Weights of a small GPT-style language model, trained from scratch on English Wikipedia: 901M tokens.
MLP neurons of a small language model. Each row is named by its layer, matrix (down: output weights) and neuron, and shows model dimensions 240-367. Each number is 50 + 10 x the weight over its row's rms, rounded and kept within 0 to 99.
Before each neuron's rows, "raises" lists the tokens whose logits its output raises most directly, leaving later layers aside.

raises: "i", " District", "a", "an", " ("
L3.down39:47 52 61 43 41 53 37 42 60 47 62 56 52 30 49 58 30 47 22 68 54 59 47 62 52 53 38 49 56 54 42 55 60 49 42 56 39 65 55 66 49 58 38 57 53 41 47 55 64 49 41 40 51 55 53 56 64 47 54 45 52 64 54 43 58 51 50 48 47 68 56 52 66 48 54 38 46 46 55 49 56 52 50 40 44 50 49 44 40 54 51 58 63 48 39 56 60 50 38 46 46 53 49 48 45 42 38 59 45 52 48 51 52 81 48 47 48 49 42 36 54 57 57 66 43 41 49 66

raises: "i", "s", " District", " and", " Sel"
L3.down3105:35 48 61 47 42 54 36 68 60 64 64 44 39 49 54 54 28 46 10 46 46 57 53 42 66 40 53 55 39 59 42 48 53 45 46 46 46 69 40 58 48 53 42 68 36 41 41 55 56 47 50 41 49 49 58 53 52 35 48 33 55 59 59 54 50 56 52 44 42 66 42 45 54 52 51 50 39 44 58 38 48 50 45 43 52 62 47 51 55 44 37 53 54 34 51 44 58 47 48 40 46 58 52 63 39 44 47 66 44 43 41 55 43 70 49 51 54 40 56 57 58 53 55 56 36 44 33 64

raises: "i", "as", "a", " (", " |"
L3.down1252:51 56 39 50 43 52 46 62 55 66 59 56 43 55 49 57 47 67 34 38 45 55 40 56 61 48 43 54 39 47 45 40 57 50 56 56 41 49 56 67 43 50 36 49 53 51 53 63 63 45 45 50 47 63 46 53 60 49 46 43 65 56 46 51 45 43 49 44 35 76 52 63 52 50 56 46 47 45 69 28 37 57 48 54 37 54 51 49 45 56 42 56 51 52 49 42 59 54 40 50 40 66 43 44 50 53 38 47 55 58 53 51 54 84 47 39 50 65 44 53 63 58 77 60 49 42 37 53

raises: " |", " (", "i", "a", ","
L3.down3029:39 51 56 52 43 48 39 58 47 60 63 55 46 37 49 63 37 61 13 44 31 69 53 58 43 52 53 37 53 50 45 41 59 53 47 40 49 68 42 63 45 56 47 61 54 42 67 60 59 52 42 38 58 53 70 59 50 50 39 44 66 66 49 39 60 54 53 33 39 66 61 48 53 51 44 42 48 45 45 42 51 52 50 56 41 43 56 64 37 55 37 63 41 51 42 45 81 66 47 43 37 66 49 48 37 58 37 68 42 35 47 58 43 67 57 43 57 44 45 49 64 64 63 67 45 45 30 52

raises: "i", "a", " District", "-", "an"
L3.down507:56 36 57 42 45 49 45 43 53 60 55 47 48 35 57 53 31 37 27 45 56 62 42 53 47 38 49 29 52 56 45 42 64 61 50 55 52 61 50 61 44 51 43 46 43 47 58 58 57 50 50 44 53 50 51 58 60 50 47 38 52 57 50 54 51 53 59 52 47 60 57 55 64 50 51 34 48 39 58 39 59 46 45 42 49 60 50 60 43 48 45 56 50 41 35 42 61 61 33 54 39 49 65 44 36 46 44 70 46 41 47 56 38 65 52 44 46 44 64 58 63 66 57 67 38 53 51 58

raises: "e", "ed", "a", "s", "an"
L3.down251:48 49 69 52 45 52 42 42 63 62 43 53 35 37 53 61 33 61 19 63 41 63 54 44 45 55 52 51 48 47 53 48 59 52 50 50 39 56 49 61 55 56 41 51 48 42 37 55 55 37 45 41 51 43 60 51 51 28 54 39 74 60 44 59 62 65 64 59 32 51 53 64 56 35 39 37 44 42 57 49 48 62 47 39 45 48 40 50 57 50 44 52 40 35 47 42 59 46 42 43 37 53 56 51 46 46 48 58 29 57 57 50 49 70 51 50 50 44 49 44 52 47 57 50 55 48 47 46

raises: "i", " District", "a", " |", "la"
L3.down2773:55 42 58 50 45 53 50 54 48 64 52 52 53 51 46 52 46 55 28 52 58 61 54 42 42 52 44 43 49 62 44 57 55 45 47 61 47 61 49 58 30 64 37 62 56 39 64 60 59 54 42 47 49 58 47 57 58 52 46 37 64 67 51 51 46 41 56 45 45 71 31 59 59 42 49 41 47 32 50 36 48 69 50 48 36 58 53 51 52 43 38 55 46 55 51 41 55 61 45 47 49 63 40 62 34 50 35 55 48 53 51 57 46 61 51 47 48 54 50 54 60 61 55 65 35 42 52 55

raises: "oc", "out", "hold", "oca", "ist"
L3.down1847:42 66 49 43 42 57 40 55 42 42 46 57 48 24 54 41 42 51 59 61 43 60 39 40 48 44 63 39 48 55 48 49 59 61 45 48 53 50 57 58 58 53 58 57 54 57 52 52 52 55 33 53 61 42 55 47 54 34 57 34 40 48 45 57 55 49 56 40 47 60 76 56 68 59 50 50 48 56 60 68 59 52 50 47 66 60 29 40 41 34 42 54 55 44 58 44 57 38 45 38 44 44 50 50 44 31 50 58 37 44 40 43 50 62 49 65 52 44 47 57 52 54 62 63 41 60 30 55

raises: " |", "i", "an", "a", " ("
L3.down4007:35 43 51 37 47 57 41 54 66 64 53 40 53 34 50 54 36 48 19 56 37 66 39 47 54 54 50 46 54 54 42 38 58 52 29 57 49 53 51 66 56 51 41 58 44 53 55 47 55 46 44 43 54 43 56 64 56 44 44 39 60 45 46 55 57 58 41 45 37 67 54 50 47 59 47 34 43 44 46 44 58 48 48 40 33 50 38 54 42 57 55 62 58 45 55 41 63 46 43 35 51 57 46 62 38 48 41 60 42 33 44 63 43 57 53 36 50 50 54 44 47 67 65 66 49 48 45 63

raises: "-", "i", " |", "a", "y"
L3.down3884:46 48 46 48 42 55 38 42 44 57 45 56 33 39 47 57 26 55 25 49 57 57 53 60 44 56 42 43 41 51 44 50 46 57 41 63 46 40 38 70 42 51 63 62 53 48 54 65 64 62 43 32 35 56 64 61 67 55 42 35 61 59 52 47 50 47 51 56 37 62 46 50 56 53 52 40 39 48 58 38 41 48 44 54 43 47 45 47 37 59 32 59 56 47 48 47 69 65 55 53 38 57 49 53 36 41 41 51 58 53 55 59 48 67 39 49 38 49 49 44 56 64 57 60 41 37 33 73

raises: "i", "s", " (", "a", " and"
L3.down3967:47 40 71 56 47 45 33 46 57 52 57 50 53 42 55 45 26 53 22 72 49 72 56 60 38 50 46 44 41 61 46 31 49 65 45 43 40 54 46 61 55 58 47 58 58 50 54 54 59 54 36 44 41 52 53 52 57 33 50 39 51 63 50 55 51 51 56 52 44 65 48 53 58 46 54 42 39 44 56 31 52 53 48 45 29 59 45 46 47 66 39 59 50 35 58 40 56 58 43 39 43 53 59 55 38 35 44 56 56 43 51 43 47 68 46 41 49 45 59 56 51 55 64 79 53 44 36 53

raises: "i", "y", "s", " District", "l"
L3.down291:47 51 48 45 50 55 47 51 51 57 64 52 57 33 48 45 28 56 20 59 54 63 53 48 52 45 42 50 48 59 42 52 52 50 38 55 40 58 49 72 40 50 35 50 55 47 61 50 61 64 52 44 56 50 61 58 66 52 41 51 66 59 53 50 52 50 54 55 39 65 57 49 57 57 44 35 38 46 46 38 56 48 40 50 35 32 52 46 32 54 43 60 56 39 54 37 67 54 44 36 41 47 49 50 39 53 40 59 43 47 48 51 46 60 56 40 60 51 38 53 61 60 60 68 41 53 40 52

raises: " |", " (", "i", " as", ","
L3.down1117:56 56 62 51 47 51 43 58 59 68 54 43 52 45 48 51 31 54 10 56 56 62 48 54 42 56 43 35 48 64 40 32 63 59 44 51 39 58 49 67 44 44 43 56 53 49 62 54 60 47 43 46 48 67 57 62 51 40 39 39 58 59 49 47 45 54 59 54 48 72 50 42 62 49 51 37 51 35 44 33 60 45 54 53 31 50 44 50 44 55 35 59 60 47 55 51 59 48 45 49 46 53 46 59 37 53 41 55 41 50 61 50 52 71 51 38 52 50 55 53 53 51 64 63 41 47 45 58

raises: "i", "-", " District", " |", " ("
L3.down3562:49 50 58 49 46 54 38 47 54 52 58 47 43 39 56 47 36 55 25 50 51 69 52 54 51 43 52 38 46 59 47 40 59 57 45 59 48 52 51 69 43 66 50 58 51 52 57 55 62 54 42 41 44 52 59 51 56 51 45 45 69 68 56 48 49 50 47 43 40 60 49 57 56 53 48 42 45 37 48 43 55 54 38 41 40 61 54 50 52 57 37 59 60 50 49 47 54 65 53 46 43 46 52 52 31 55 39 59 46 38 58 56 56 69 47 52 46 47 43 55 52 71 59 63 47 40 37 58

raises: "i", "an", " District", "a", " ("
L3.down2103:45 45 66 47 50 60 31 46 54 60 56 49 45 43 50 50 30 48 21 48 63 63 47 45 52 44 56 43 63 57 52 34 59 41 39 54 44 55 51 54 50 55 62 56 47 48 52 65 67 53 45 41 46 50 45 64 60 54 50 47 51 57 52 53 47 62 44 47 43 59 56 60 66 58 64 39 37 64 57 45 47 56 39 52 41 65 40 42 47 35 51 66 47 37 40 43 62 56 30 60 36 51 46 63 38 55 51 52 45 30 37 53 49 54 45 53 41 59 61 55 48 57 47 56 40 41 42 53

raises: "a", "i", "an", ",", " ("
L3.down1760:52 38 61 47 44 49 44 45 49 64 48 49 39 44 58 68 31 40 32 51 56 58 58 47 46 55 46 40 46 51 45 40 52 62 45 58 58 49 48 66 39 53 51 55 48 52 49 54 63 38 37 43 55 54 51 54 61 40 53 39 64 56 52 53 58 43 49 43 47 62 32 57 63 51 45 51 40 28 53 42 48 56 49 44 42 58 56 39 42 56 41 63 64 41 57 37 56 58 46 44 39 48 38 51 24 53 47 52 57 51 61 53 54 73 45 48 49 50 41 48 51 59 61 64 38 47 47 55

raises: ",", "-", " (", "i", " |"
L3.down958:50 48 52 56 40 58 40 39 49 52 46 51 37 39 53 55 29 44 21 64 54 77 39 59 46 50 47 38 63 47 53 30 49 56 38 58 36 53 41 50 40 53 44 54 63 56 59 63 68 43 45 47 53 60 55 59 62 36 48 45 50 60 60 47 38 53 51 56 39 53 56 34 53 51 58 38 51 47 60 45 49 58 44 35 37 46 57 48 41 55 46 60 47 44 59 39 58 58 48 48 31 64 57 59 34 41 43 58 58 39 49 57 55 66 51 33 54 44 46 48 60 62 60 46 44 36 24 54

raises: "i", "an", "a", " |", "l"
L3.down185:45 46 60 59 45 50 41 45 57 60 65 49 59 34 50 47 23 47 32 57 50 68 57 41 41 34 36 47 52 57 34 64 66 60 45 48 54 64 40 64 40 47 51 52 52 44 45 51 57 52 51 54 60 65 58 67 53 49 42 36 59 62 57 40 44 49 56 54 42 58 58 51 58 54 59 41 44 35 43 43 44 68 51 36 37 39 49 51 55 53 51 57 53 35 50 30 46 64 50 39 37 52 53 53 45 35 53 57 38 48 58 53 34 68 49 45 55 55 51 55 54 63 60 71 51 46 34 52

raises: " |", "i", "est", " District", "-"
L3.down4388:48 36 73 34 41 55 44 51 59 54 59 51 36 46 55 60 35 36 23 54 59 69 47 44 46 45 44 33 41 47 45 31 50 55 43 40 44 61 49 58 58 58 45 59 49 49 69 58 65 51 33 27 46 54 44 61 64 39 47 42 56 57 61 55 59 58 51 54 43 72 41 39 42 53 47 38 48 35 65 47 52 36 42 30 38 51 45 48 51 70 44 63 39 53 55 40 64 61 48 48 39 60 53 56 43 51 41 51 45 42 63 52 50 57 45 35 55 43 37 61 56 62 49 61 44 49 36 54

raises: "i", " |", "-", " District", " and"
L3.down2173:40 40 59 48 39 41 40 55 48 61 58 48 39 36 45 51 33 52 13 52 45 61 41 43 47 50 49 41 52 61 41 49 58 69 49 45 41 62 52 78 42 61 46 50 51 51 58 61 52 54 37 45 48 63 43 60 55 51 40 38 74 52 56 49 53 45 57 45 37 66 45 59 58 43 47 32 41 41 60 43 52 45 43 57 43 57 46 61 48 58 41 59 57 39 54 39 71 63 38 35 49 51 52 52 39 45 31 62 52 40 46 66 44 61 54 34 48 57 50 53 51 64 63 67 36 44 40 54

raises: " (", "s", " and", " |", "i"
L3.down1938:42 52 62 44 46 57 38 45 63 63 63 44 39 47 56 55 48 57 19 40 43 62 54 45 43 54 45 38 40 40 50 57 57 52 43 55 44 65 33 62 55 49 45 55 41 41 50 56 56 51 34 37 43 61 55 55 46 58 34 46 62 63 56 46 51 44 62 47 45 56 59 57 63 42 59 49 42 42 60 35 53 40 46 39 27 52 49 45 51 53 46 63 63 45 60 42 55 54 43 47 35 57 45 69 49 44 34 62 57 44 60 60 56 74 50 42 52 45 46 43 55 70 77 61 50 47 28 57

raises: "hem", "cial", " metal", "hi", "lo"
L3.down4118:51 63 63 53 42 53 48 54 63 49 43 50 34 62 48 44 60 41 45 45 28 65 65 48 37 38 48 57 65 44 61 57 49 51 56 51 30 49 54 54 54 42 35 45 45 41 67 50 39 47 59 57 54 32 40 44 47 51 52 45 58 45 56 70 60 54 59 60 61 49 57 33 63 45 50 57 66 52 64 41 26 60 61 54 64 65 46 56 45 50 48 32 73 62 65 49 60 45 34 52 56 55 55 55 55 47 52 43 40 58 41 69 72 43 61 38 51 47 47 57 59 53 46 55 62 55 55 57

raises: " (", "i", ",", " |", "a"
L3.down2191:53 44 44 46 46 55 36 58 59 53 72 51 48 62 46 56 34 71 19 47 45 64 35 43 48 37 60 52 41 53 52 50 53 53 61 48 50 60 36 60 52 50 45 55 55 50 47 47 58 57 41 35 41 48 52 64 64 53 33 45 64 54 55 58 52 42 41 49 47 55 47 55 61 48 32 56 60 57 61 42 52 43 50 40 40 51 45 44 65 55 40 62 43 44 47 51 57 67 37 29 42 60 41 74 41 46 46 49 57 52 50 64 41 74 55 28 65 46 59 64 59 58 50 57 47 54 37 67

raises: "=", "-", "St", "Personal", "History"
L3.down3219:43 65 56 43 51 60 61 50 45 52 54 55 50 56 51 40 42 51 49 59 54 45 52 46 48 41 58 44 60 52 52 39 50 42 45 42 40 45 52 50 53 48 77 57 57 45 57 43 52 47 45 55 48 52 50 50 53 52 49 44 51 70 50 46 39 49 50 47 46 47 39 45 55 56 57 49 55 46 50 54 55 39 48 39 46 40 53 55 50 55 49 44 50 55 52 54 53 48 49 44 54 43 50 56 40 56 50 44 57 54 55 56 47 44 41 50 61 37 45 54 41 52 54 54 47 20 53 52

raises: "i", "a", "e", " |", "o"
L3.down1430:50 45 71 49 43 69 46 49 55 66 59 46 37 50 60 44 37 42 27 52 45 71 55 57 42 59 56 46 46 61 50 44 58 57 36 62 51 71 59 60 42 60 55 67 48 52 59 55 63 41 35 46 58 56 54 57 53 37 44 49 69 62 40 47 43 44 62 52 40 68 44 48 52 53 51 40 52 37 48 28 54 54 54 42 40 56 47 46 55 54 55 52 39 48 49 38 55 59 38 36 41 57 44 64 39 57 43 57 42 64 50 49 39 54 51 41 39 49 63 47 51 66 52 71 40 40 49 59

raises: "=", "History", "Member", "Personal", "St"
L3.down559:43 62 55 46 49 55 51 52 48 50 52 52 49 56 59 40 50 47 50 50 57 47 50 41 51 36 61 49 51 52 56 42 47 44 45 38 40 45 50 48 56 51 66 64 59 47 56 49 57 43 41 54 40 48 55 56 59 52 51 49 50 72 55 46 40 46 49 45 51 48 42 48 55 49 55 56 56 54 47 47 54 43 50 44 46 37 53 58 56 56 45 49 44 55 54 51 55 41 50 43 57 45 53 54 42 56 52 46 53 52 57 58 45 46 38 49 66 40 51 56 46 47 53 53 49 17 46 52

raises: "i", " |", "s", "l", "a"
L3.down7:42 44 56 45 49 63 37 60 55 66 38 45 47 41 48 49 28 46 24 60 41 62 48 53 43 38 42 43 51 44 41 49 61 47 41 43 41 58 39 73 43 57 48 49 42 47 49 56 55 51 58 38 44 46 44 64 58 52 39 47 69 64 59 43 56 51 51 45 38 57 57 40 64 50 41 40 51 41 56 41 49 54 42 37 48 50 53 55 46 49 37 50 63 42 48 40 64 60 39 52 55 47 39 59 45 35 43 52 40 45 60 60 45 65 39 40 58 54 49 53 50 63 62 63 40 59 33 60

raises: "-", " |", "i", "s", "an"
L3.down2444:41 41 61 55 37 48 42 50 63 62 58 55 45 49 54 62 36 46 06 61 50 65 43 48 56 51 51 51 47 57 41 42 57 49 43 66 38 54 39 68 34 51 52 62 42 46 54 56 65 48 43 36 47 51 57 58 61 49 42 39 56 61 59 49 51 46 57 35 47 59 50 46 59 48 42 44 44 47 45 40 54 41 43 47 32 68 44 50 45 63 41 57 57 45 51 35 61 56 38 50 39 69 53 57 26 44 43 57 44 50 43 51 36 65 51 48 52 57 44 47 57 65 51 58 45 37 34 54

raises: "i", " (", " |", "an", ","
L3.down480:46 44 63 46 44 54 27 60 56 54 55 45 45 40 63 53 28 56 20 57 55 75 51 40 46 46 29 49 54 50 52 35 54 55 47 52 49 62 53 63 48 48 36 53 42 45 58 58 68 45 40 26 44 41 62 60 56 47 48 43 59 58 49 44 51 56 49 42 41 62 43 47 51 40 60 37 38 35 44 40 48 62 49 49 31 54 48 50 52 59 34 55 56 50 44 48 68 65 43 40 47 57 56 48 42 47 39 74 35 43 49 56 53 64 49 44 51 51 56 52 57 68 66 62 44 52 45 53

raises: "i", " |", "an", "y", "a"
L3.down866:54 42 55 53 40 58 42 57 56 58 57 56 34 27 57 59 34 53 27 58 47 62 37 53 39 58 48 42 51 51 36 39 61 53 37 46 45 46 48 68 53 61 45 52 51 55 64 57 66 59 44 43 46 62 57 57 60 53 42 44 59 54 51 52 49 58 62 34 40 59 45 58 60 47 39 44 42 44 50 36 50 47 46 42 26 50 54 56 39 60 36 51 59 40 54 34 68 71 44 42 32 56 44 45 42 53 43 63 49 45 55 57 46 61 32 45 63 45 45 42 55 63 65 66 43 46 35 55

raises: " District", "a", "i", ",", " ("
L3.down1630:40 44 68 55 52 70 42 50 57 62 58 54 54 49 63 55 40 52 31 47 61 63 48 48 50 53 54 32 45 60 51 51 55 51 50 54 45 53 43 53 41 60 44 57 49 52 64 65 63 38 57 43 38 59 56 57 60 43 45 49 59 62 55 53 50 49 46 37 45 57 39 48 56 54 53 37 28 44 53 43 53 56 44 32 33 68 58 46 41 49 37 55 56 52 41 42 68 49 47 34 53 47 39 60 32 36 49 55 50 46 48 50 46 66 42 48 50 50 67 55 69 58 49 65 41 43 46 61

raises: " District", "i", "a", " |", " ("
L3.down3459:55 39 58 47 49 60 38 53 57 64 46 56 43 55 47 51 35 49 29 57 52 56 49 43 52 48 43 46 48 57 43 56 51 46 49 53 44 64 39 60 41 57 44 57 38 47 63 62 56 44 53 44 45 50 60 54 55 59 42 40 68 62 57 56 55 50 54 50 46 62 51 50 52 48 56 30 27 35 56 35 40 56 44 52 33 51 45 56 39 49 49 59 48 44 43 51 63 56 43 50 41 53 49 52 38 53 33 64 44 55 46 53 44 70 49 54 51 51 42 49 52 64 64 71 45 44 43 57

raises: "i", " (", "y", "a", "u"
L3.down4312:50 44 54 44 43 65 35 46 55 64 65 47 50 33 46 49 31 49 22 69 45 73 34 58 45 45 48 30 39 64 32 54 61 54 52 62 50 68 48 57 46 55 42 66 56 51 71 67 64 54 45 41 48 53 56 68 60 47 43 37 59 58 52 45 49 57 46 36 34 62 58 52 54 51 61 37 43 37 45 42 62 52 48 51 49 58 45 56 44 61 43 57 55 38 47 48 68 55 38 43 49 51 44 69 35 51 27 60 60 43 60 56 35 62 45 50 43 51 47 52 56 52 57 65 38 52 34 61

raises: "\n", "\n ", "\n\n", "in", "gn"
L3.down3233:36 60 54 65 43 36 63 57 76 50 37 51 37 40 48 46 47 49 35 43 59 51 32 50 54 41 53 46 59 55 39 53 51 58 63 54 52 45 47 71 60 55 46 42 51 56 38 54 50 60 45 61 32 37 54 54 61 50 52 41 55 47 59 60 47 28 36 69 53 45 56 45 50 39 36 65 47 41 57 65 52 44 44 42 47 49 50 49 43 43 43 54 67 54 38 43 47 39 56 51 57 30 53 57 54 39 73 67 44 46 56 41 49 45 43 70 52 56 55 52 47 61 52 58 58 44 48 53

raises: " District", "a", "an", "i", "l"
L3.down624:53 35 50 52 49 52 44 49 60 49 52 45 39 43 52 63 27 45 24 49 51 56 53 45 55 46 47 40 53 56 36 36 57 53 26 54 34 56 60 61 45 54 49 61 41 42 61 54 64 50 46 40 52 50 60 68 60 43 44 34 63 64 54 44 56 50 48 49 43 58 45 56 53 46 53 39 49 30 47 39 55 56 35 49 36 42 52 48 52 51 42 56 58 48 54 34 58 54 48 40 47 54 39 43 42 56 44 54 46 51 56 49 56 67 43 43 52 49 44 47 62 65 55 63 39 56 39 66

raises: "a", "i", " District", " (", "en"
L3.down2883:49 45 66 38 44 52 33 43 52 57 55 49 42 32 38 48 31 54 20 46 47 60 48 43 47 48 45 38 56 57 38 39 59 58 40 50 44 59 47 59 51 56 44 58 48 46 52 57 61 45 48 42 59 54 63 60 66 44 38 32 62 59 54 52 47 47 60 55 41 66 53 44 60 43 55 37 51 38 51 40 60 45 54 56 34 47 44 61 47 55 44 64 47 36 57 44 73 68 31 43 34 44 50 62 34 55 37 68 43 41 49 61 46 79 50 43 46 58 43 61 66 55 61 54 40 49 31 55

raises: "i", " |", " District", "l", "a"
L3.down1151:40 52 52 36 49 63 41 50 69 59 56 48 52 53 51 47 38 41 37 48 56 64 36 56 48 42 53 42 49 52 43 41 51 64 55 43 46 61 47 60 51 57 50 56 53 44 68 65 53 63 53 49 47 52 38 64 69 47 43 42 54 72 59 61 52 39 51 39 29 63 47 56 60 35 59 37 32 48 52 37 55 49 35 40 38 62 51 52 31 47 48 61 52 55 54 39 69 52 52 34 48 53 57 46 41 36 36 58 55 44 57 54 54 64 40 47 51 59 46 49 52 61 46 68 38 38 53 57

raises: "i", " |", " District", " (", "a"
L3.down2567:50 48 60 64 41 58 39 58 52 67 54 54 49 46 42 51 37 43 25 54 34 57 40 51 43 49 41 48 54 58 40 47 49 65 49 53 48 48 44 61 43 47 50 60 65 60 46 57 64 54 38 51 46 56 52 59 79 49 44 36 54 64 49 59 51 60 59 47 35 57 49 43 43 45 49 38 53 36 55 33 37 57 44 42 43 60 65 51 34 59 39 59 60 53 44 45 67 49 61 46 47 61 42 56 39 41 39 60 63 42 54 52 45 63 43 56 44 60 45 43 54 61 56 73 44 47 35 64

raises: " District", "i", "a", "-", ","
L3.down3433:48 59 59 46 45 59 40 48 56 51 63 49 32 40 55 51 38 36 14 45 66 69 47 54 58 49 51 33 51 54 44 41 64 58 45 54 53 54 46 67 43 62 48 68 45 39 62 51 68 59 46 45 51 58 60 58 70 53 53 45 53 59 51 42 44 52 45 47 42 52 38 45 55 45 42 25 45 41 56 43 49 54 47 48 38 61 46 37 45 59 44 59 48 49 44 55 57 61 31 45 29 53 47 67 36 55 45 53 41 46 41 46 54 66 46 46 55 51 61 48 62 76 51 62 41 58 46 59

raises: " District", "i", " |", " (", "s"
L3.down1923:45 50 49 29 59 57 42 53 53 62 55 45 44 37 49 41 32 60 29 53 66 60 45 54 43 40 55 36 50 51 46 39 47 48 39 55 41 63 39 52 32 55 34 64 59 50 58 57 64 53 45 40 45 61 42 53 44 51 48 36 55 62 46 52 50 42 51 45 49 66 48 49 53 57 42 32 45 35 51 21 50 52 42 41 37 65 53 40 48 59 41 56 50 48 39 39 55 60 43 43 34 52 41 62 35 52 42 54 50 43 58 55 41 70 48 46 54 51 49 55 53 64 53 71 38 44 35 59

raises: ")", "\n", "\n\n", " (", "ur"
L3.down591:69 48 80 72 42 52 58 45 44 59 27 42 66 43 56 31 50 48 29 57 51 65 40 63 39 48 61 53 70 56 58 38 48 72 41 33 32 44 44 49 57 47 51 49 68 62 59 47 57 57 55 61 53 43 52 47 67 57 59 47 53 49 35 33 37 41 44 31 30 52 40 59 43 43 61 59 58 52 38 51 48 44 53 32 41 51 59 45 46 50 59 55 48 48 39 53 63 52 46 65 42 39 53 56 59 34 44 76 49 18 55 52 49 35 37 53 52 33 66 53 55 36 78 50 51 41 44 56

raises: "i", " |", "an", " District", "a"
L3.down1395:46 43 56 47 45 55 27 50 67 54 59 48 52 39 53 57 29 37 25 61 51 67 48 58 47 44 48 41 41 57 49 36 54 60 37 49 57 59 42 58 37 62 41 64 46 53 59 65 62 47 51 38 38 49 50 69 55 47 45 45 60 59 53 50 57 52 42 52 34 55 54 45 50 42 60 31 38 42 49 39 50 52 58 52 39 62 44 44 45 62 50 60 49 40 53 41 58 62 43 43 45 56 48 60 34 45 36 52 38 51 61 53 48 66 59 45 43 40 53 46 50 63 55 61 40 39 49 62

raises: "a", "s", "i", " District", "an"
L3.down3654:43 47 59 53 55 53 40 50 49 72 46 54 49 50 56 56 34 55 24 49 56 61 60 35 44 58 47 59 50 45 36 51 47 44 61 47 29 47 37 61 39 44 32 61 43 48 57 44 56 54 43 54 61 58 48 39 74 56 54 32 62 68 64 48 59 41 63 49 34 65 59 40 53 49 44 43 37 50 56 39 45 56 46 49 46 58 43 51 53 34 49 63 54 39 31 66 66 50 32 47 45 52 36 58 49 37 47 73 47 52 53 52 51 67 47 49 49 52 44 60 59 64 54 80 33 45 44 70

raises: " capital", "war", "was", "form", "We"
L3.down1786:57 60 14 49 56 35 48 62 49 45 30 68 53 39 43 44 57 71 53 34 42 39 48 45 67 48 40 52 37 52 37 43 42 58 67 44 47 51 50 44 63 44 38 39 48 39 44 38 59 59 55 33 49 38 69 34 38 47 57 51 55 39 57 43 46 48 28 60 23 44 57 47 45 44 75 63 40 48 45 45 46 59 54 50 44 63 47 43 54 53 44 49 35 53 55 50 44 44 47 43 61 57 72 52 72 47 55 49 53 43 54 51 53 33 35 54 42 38 68 45 49 41 73 39 52 54 31 55

raises: "i", " |", "-", "y", " District"
L3.down2633:46 37 63 48 38 55 41 49 55 61 43 47 46 41 47 42 37 46 22 51 44 63 55 64 40 53 41 39 56 52 44 43 65 65 40 42 47 54 43 59 44 55 41 57 48 45 60 66 50 51 41 53 54 50 48 59 63 44 45 39 55 64 47 60 49 44 57 48 37 61 51 55 59 53 48 48 43 52 57 34 48 62 47 44 42 45 52 44 43 52 42 54 57 38 58 45 60 61 36 42 42 41 47 55 36 54 47 59 52 45 51 58 45 63 45 46 47 52 45 53 54 61 66 69 33 49 39 61

raises: "i", " District", " (", "s", " |"
L3.down4544:47 43 60 56 42 46 44 49 66 65 49 60 53 61 52 51 34 55 31 46 41 63 56 55 51 46 46 48 50 53 46 46 45 49 39 51 52 54 53 58 52 51 46 52 48 50 52 54 66 46 52 40 37 50 46 58 71 44 56 42 50 57 51 47 65 51 52 46 44 57 49 45 47 45 50 50 39 40 53 48 42 42 57 45 41 57 53 39 41 57 30 57 52 52 55 42 63 61 35 43 48 45 48 53 22 40 42 41 54 43 55 49 55 72 43 59 42 44 57 38 64 52 49 62 47 45 31 51

raises: "a", "i", " |", "y", "la"
L3.down710:53 51 54 47 48 56 32 52 58 58 46 46 49 34 55 55 30 48 33 56 38 67 47 48 58 46 47 49 56 58 33 47 49 65 37 52 68 47 63 69 51 57 43 62 50 54 55 54 58 50 40 37 46 59 53 69 62 39 49 40 65 54 53 53 67 56 54 55 42 61 50 45 41 56 50 39 43 35 60 37 48 40 38 51 38 52 50 52 44 59 37 66 56 43 52 40 61 56 45 37 40 46 54 55 33 38 40 67 45 41 50 57 46 71 41 34 51 50 48 48 56 61 60 75 47 50 38 58